Weights of a small transformer language model: capped logits.
MLP neurons of a small language model. Each row is named by its layer, matrix (up: input weights; down: output weights) and neuron, and shows model dimensions 80-143. Each number is 50 + 15 x the weight over its row's rms, rounded and kept within 0 to 99.
After each neuron's rows, "fires before" lists the tokens most often just after its 100 highest values on Wikipedia text that the model never trained on.

L3.up829:63 64 46 73 46 34 21 52 50 41 32 69 54 36 71 42 37 62 43 71 48 53 79 33 44 24 44 87 49 29 66 43 41 47 48 61 57 55 46 29 73 53 51 56 60 42 48 58 54 70 55 49 28 53 48 65 30 61 41 61 37 57 61 75
L3.down829:30 53 60 55 59 36 38 65 38 67 74 35 35 65 52 66 48 55 47 41 30 39 66 48 82 56 66 61 51 70 48 73 73 41 45 48 63 36 52 62 78 46 29 64 57 46 38 41 44 45 38 42 66 55 61 59 58 64 84 33 68 44 46 50
fires before: "1", "2", " the", "3", "z"

L7.up550:59 58 49 63 57 55 55 48 50 35 54 40 56 46 62 46 52 46 53 53 81 50 53 40 36 41 64 60 47 52 50 48 31 39 59 70 39 73 59 62 38 51 56 82 47 60 74 55 50 26 55 69 56 47 60 42 48 52 37 31 35 63 79 69
L7.down550:77 63 74 58 61 42 45 47 52 65 39 59 57 47 40 70 44 64 46 55 39 38 65 76 74 47 57 63 31 43 40 62 53 57 33 45 38 78 57 55 52 59 37 58 45 43 46 53 58 87 55 35 58 35 70 63 52 45 70 64 77 44 24 35
fires before: "9", "let", "8", "us", "mp", "le"

L4.up744:44 46 50 53 57 69 59 39 54 53 46 28 77 90 66 46 49 47 65 72 60 46 26 53 68 52 33 27 31 33 56 78 35 28 41 32 43 51 40 62 66 44 49 59 65 72 83 79 62 41 60 37 51 54 48 56 52 32 52 75 58 58 37 53
L4.down744:22 36 40 64 57 43 56 87 38 63 39 48 50 43 64 50 44 68 36 47 30 50 42 36 25 42 53 44 30 53 52 44 49 48 61 55 50 21 66 10 68 61 55 70 47 47 42 44 47 56 53 38 58 52 34 45 31 24 36 99 57 41 40 55
fires before: " ", " a", " an", "or", "ore", "ress"

L2.up34:14 22 48 64 70 55 56 39 50 42 40 47 49 22 46 28 48 46 46 45 52 69 29 48 64 28 72 52 37 66 41 48 49 34 51 19 63 65 35 41 49 56 34 57 44 40 47 69 59 59 45 30 55 56 33 41 75 33 25 34 36 38 51 64
L2.down34:56 37 32 49 57 42 67 35 34 35 63 25 51 70 50 44 35 84 66 53 25 32 78 82 67 51 44 61 48 44 56 24 62 48 62 55 34 23 58 44 43 23 25 41 62 52 64 18 62 56 00 45 70 44 42 71 68 41 38 33 43 72 39 55
fires before: "1", "2", " -", " ", "\\", " |\n"

L2.up379:63 70 51 66 44 44 66 31 54 59 45 46 44 65 61 39 76 60 58 59 46 39 36 63 50 40 71 33 50 16 38 46 47 66 61 61 44 72 44 58 20 44 58 39 27 52 42 37 58 35 35 34 51 35 61 77 62 42 29 46 51 42 35 27
L2.down379:48 34 48 78 57 35 70 63 28 15 39 49 18 78 45 47 50 53 34 30 56 44 57 53 30 47 54 68 64 38 25 72 49 30 45 28 91 47 36 62 62 87 51 75 49 66 40 33 47 59 63 67 47 48 23 54 37 37 59 49 29 64 60 45
fires before: "-", "|", "2"

L7.up71:29 61 58 60 33 59 62 42 35 64 13 73 80 51 67 34 75 46 54 36 28 29 48 61 45 34 00 72 61 39 43 31 27 00 37 49 48 17 75 54 50 56 35 40 44 61 52 45 40 35 49 39 48 48 90 49 58 56 40 84 28 49 63 44
L7.down71:65 54 58 40 18 52 63 52 74 46 37 47 35 62 84 51 30 88 80 57 75 44 61 54 59 50 58 55 44 61 47 48 67 32 68 53 68 48 36 60 37 49 54 54 62 32 51 26 65 08 43 48 69 33 23 63 37 26 53 46 37 46 50 42
fires before: "1", "2", "0", ":", "7"

L4.up686:67 52 39 39 82 66 70 77 44 66 47 40 66 66 38 46 60 53 59 43 90 63 51 47 69 39 64 77 47 40 53 16 44 47 46 75 48 58 47 58 51 56 64 57 36 49 46 35 40 49 65 41 29 57 48 47 44 45 49 76 43 51 52 41
L4.down686:43 31 50 40 67 62 48 45 49 31 65 43 54 55 53 67 69 51 41 36 56 51 80 42 35 68 88 65 68 43 50 49 70 26 36 23 87 43 79 48 61 66 18 59 48 58 42 40 53 50 57 61 45 46 42 61 32 71 63 68 68 53 71 30
fires before: "0", "an", "al", "le", "ing", "ers"

L4.up618:36 47 34 68 52 63 42 25 42 61 57 53 59 55 66 50 81 68 31 28 28 32 79 55 59 61 64 42 48 35 57 33 53 35 49 37 56 80 49 18 48 42 30 29 63 41 43 42 54 77 65 29 34 38 69 51 66 49 48 37 05 59 40 34
L4.down618:41 66 34 48 63 39 43 44 46 69 70 47 28 52 54 44 39 97 60 41 48 37 90 76 46 35 62 63 52 45 27 24 53 49 56 52 34 35 52 53 29 23 41 25 80 51 67 18 45 46 47 33 57 64 41 72 38 49 62 38 50 54 37 49
fires before: "1", "2", " |", "3", "6"

L2.up824:62 49 61 41 41 46 51 36 64 45 50 48 15 32 83 29 44 25 35 60 73 40 78 58 54 36 58 50 59 46 14 66 56 44 56 62 36 62 59 51 47 27 63 42 24 59 39 37 59 54 65 55 41 11 26 63 36 60 24 58 75 56 68 58
L2.down824:54 40 07 70 54 61 60 68 56 32 47 50 52 53 37 74 46 53 47 36 57 29 50 41 33 73 52 44 47 40 39 85 33 31 65 58 53 50 49 59 38 48 84 51 54 68 61 43 58 41 66 55 50 50 49 34 43 68 55 45 18 61 32 52
fires before: "-", "The", "T", "A", "4"

L2.up614:54 36 50 58 57 40 31 40 34 80 29 48 34 61 48 41 47 35 39 53 47 33 70 49 30 31 61 45 60 68 71 44 72 61 42 43 63 40 63 40 71 72 22 63 22 38 58 58 43 39 24 53 60 57 33 40 36 80 42 43 24 24 38 55
L2.down614:59 52 49 77 49 45 39 28 60 30 58 59 57 56 54 30 66 40 16 68 57 55 43 39 43 55 70 29 65 49 57 66 64 45 53 22 46 49 62 45 39 20 41 47 62 49 38 24 48 30 52 43 59 05 31 42 71 46 33 65 70 15 43 40
fires before: " ", "ate", "ates"

L4.up553:74 64 41 63 72 58 51 64 41 61 69 76 70 72 48 59 49 60 35 72 34 35 43 60 61 74 38 39 57 53 60 40 80 42 44 31 34 52 36 64 43 61 59 71 59 40 56 49 44 39 30 27 48 42 57 67 52 42 56 61 48 60 64 61
L4.down553:36 43 40 41 54 49 60 63 50 42 22 48 51 70 22 37 57 53 34 76 46 66 49 46 59 64 66 75 55 52 73 23 84 24 42 37 46 28 87 67 33 59 42 62 71 64 62 30 48 18 25 35 38 47 44 67 46 49 65 66 52 59 32 59
fires before: "ld", "ut", "v", "pp", "cc", "k"

L4.up23:67 40 43 74 61 50 36 50 52 65 39 49 47 59 32 54 63 57 55 40 60 47 32 62 47 71 23 36 32 43 71 51 50 60 30 38 57 23 32 91 35 24 57 98 48 48 56 71 44 23 29 23 34 68 30 44 32 56 44 77 57 60 73 64
L4.down23:48 59 33 40 28 64 42 37 47 45 63 59 78 54 27 13 58 38 61 59 57 50 62 45 43 48 57 39 28 38 27 45 71 22 30 69 39 46 48 49 46 32 24 48 38 64 33 65 59 28 53 80 47 44 51 52 90 71 83 44 22 38 57 15
fires before: " a", ")\n", " (", " an", ":", "ail"

L7.up640:48 40 30 45 67 36 70 55 25 34 55 33 39 41 61 47 45 52 15 34 73 60 79 47 23 64 44 74 61 81 52 39 36 65 46 58 50 65 39 60 70 51 48 45 47 55 39 54 25 43 50 46 68 44 53 62 65 30 14 26 40 51 54 59
L7.down640:31 54 49 79 42 54 24 66 50 77 87 41 43 41 26 43 47 67 66 29 53 38 66 51 42 61 42 85 28 68 40 55 48 46 38 43 49 59 63 69 44 06 49 36 52 48 68 15 68 45 16 31 52 56 49 58 65 26 62 51 52 55 42 48
fires before: "1", "2", "4"

L2.up380:50 59 40 46 65 57 59 47 39 52 49 72 56 67 68 44 70 62 28 52 74 60 61 33 53 73 34 57 38 30 79 34 75 27 53 30 55 49 40 31 74 51 25 56 38 69 77 42 51 42 34 46 34 39 62 38 54 60 39 37 40 46 48 30
L2.down380:42 49 54 65 51 43 56 30 69 54 60 42 56 55 19 51 50 79 47 41 23 63 66 55 44 33 71 61 52 69 58 63 51 50 54 43 44 23 56 78 59 18 33 67 74 71 30 52 28 63 34 47 62 46 27 48 65 55 62 56 52 66 25 68
fires before: "1", "2", "0", "3", " |", "4"

L4.up619:65 41 80 50 29 65 53 41 44 64 20 49 39 32 53 73 77 34 62 36 84 55 55 36 43 72 61 48 21 40 57 61 64 38 78 51 40 44 62 57 55 49 63 74 56 56 66 63 64 61 50 34 58 45 25 40 65 15 27 57 46 57 52 38
L4.down619:32 19 68 58 41 48 30 47 62 55 14 67 54 41 55 70 71 45 06 59 64 56 64 29 43 73 77 26 35 50 67 52 52 52 68 57 53 66 87 29 49 45 60 71 31 63 77 53 55 50 52 55 53 27 53 32 68 44 24 60 66 55 26 67
fires before: " ", " a", " m", ":"

L3.up525:64 87 37 63 44 32 44 44 51 59 55 27 53 53 43 44 39 52 15 56 41 37 68 39 70 60 71 68 62 43 53 33 41 75 41 41 44 65 49 50 17 38 59 33 69 28 49 66 22 46 36 60 39 64 78 80 43 52 36 42 44 60 23 47
L3.down525:53 25 59 67 79 53 31 57 64 88 67 81 55 39 37 23 33 42 85 37 72 57 41 19 22 68 61 41 56 35 61 46 69 28 31 38 21 34 43 42 93 61 80 47 59 56 51 68 69 60 55 46 48 41 34 62 37 27 72 42 53 36 66 47
fires before: " (", " ", " –"

L7.up166:36 43 52 36 62 34 48 56 43 58 36 39 43 43 29 51 61 47 87 45 32 69 45 21 55 53 38 49 59 71 33 32 42 65 30 65 47 63 58 45 47 73 55 68 53 36 47 62 23 44 57 81 19 61 78 56 46 29 56 50 70 42 72 51
L7.down166:76 43 49 46 35 31 52 20 58 54 51 35 47 42 57 41 35 51 16 82 93 37 64 62 77 56 73 62 37 66 41 35 49 76 48 53 40 36 58 51 56 52 31 72 35 44 37 70 64 60 49 64 51 54 55 32 28 50 40 62 51 49 50 63
fires before: "ing", "an", ":", "le", "ance", " the"

L2.up83:44 42 52 56 57 63 63 30 56 43 49 54 62 65 23 54 37 41 77 51 64 57 47 85 27 57 48 67 19 60 46 43 55 47 54 72 14 68 29 60 65 99 52 72 56 58 44 49 52 23 42 49 54 39 33 44 35 43 54 50 41 77 79 63
L2.down83:68 33 39 50 65 61 58 55 57 61 48 36 57 66 42 58 25 56 39 64 52 51 46 73 56 37 47 68 59 33 40 46 86 40 45 46 63 76 24 60 41 69 36 57 56 41 48 49 46 46 52 49 57 56 33 45 57 76 59 49 63 60 63 80
fires before: " ", " the", " a", "ld", "cc"

L7.up259:50 63 26 39 41 64 69 39 21 46 56 21 64 41 38 60 03 46 39 55 41 54 56 44 57 66 42 70 34 31 79 40 52 25 51 35 36 51 44 19 57 60 54 37 46 55 56 59 37 47 64 62 49 41 61 66 63 77 57 53 39 73 68 59
L7.down259:44 59 47 36 40 53 57 46 51 51 84 22 46 25 69 50 53 55 70 33 48 36 67 80 53 47 55 60 53 25 54 39 56 36 44 31 49 52 35 34 44 39 71 41 50 60 47 43 58 61 10 60 40 74 37 48 55 56 28 38 41 39 31 60
fires before: "1", "2", "0", "7", "9", "qu"

L4.up213:79 33 49 25 61 38 53 52 37 74 60 42 38 52 59 36 36 12 28 57 61 67 31 80 29 24 37 70 47 51 56 36 21 63 55 79 36 67 48 72 64 46 39 40 53 34 45 58 17 83 28 37 22 39 35 57 56 32 59 51 44 51 37 44
L4.down213:56 20 42 47 35 57 68 42 47 29 67 38 42 59 56 44 88 46 36 23 42 44 46 47 55 41 47 53 33 37 55 60 59 25 89 77 52 65 56 48 48 64 38 39 83 52 44 91 47 12 50 35 65 40 21 58 46 43 26 73 47 23 16 67
fires before: " ", "ay"

L4.up477:39 81 56 64 25 41 72 68 37 30 44 56 67 68 64 44 68 66 27 41 48 52 62 39 55 23 62 52 39 42 51 80 17 36 45 44 36 56 62 45 55 65 53 52 63 62 65 65 23 50 45 29 71 42 54 33 57 45 37 75 53 73 28 56
L4.down477:44 43 73 64 15 56 25 35 42 42 49 69 76 44 48 68 23 59 29 73 65 62 36 64 42 49 44 21 61 62 54 46 31 50 31 44 63 31 62 46 56 65 63 69 46 41 51 53 41 60 50 73 56 50 52 72 44 50 31 71 60 50 43 83
fires before: "-", "ry", "A", "er", "S"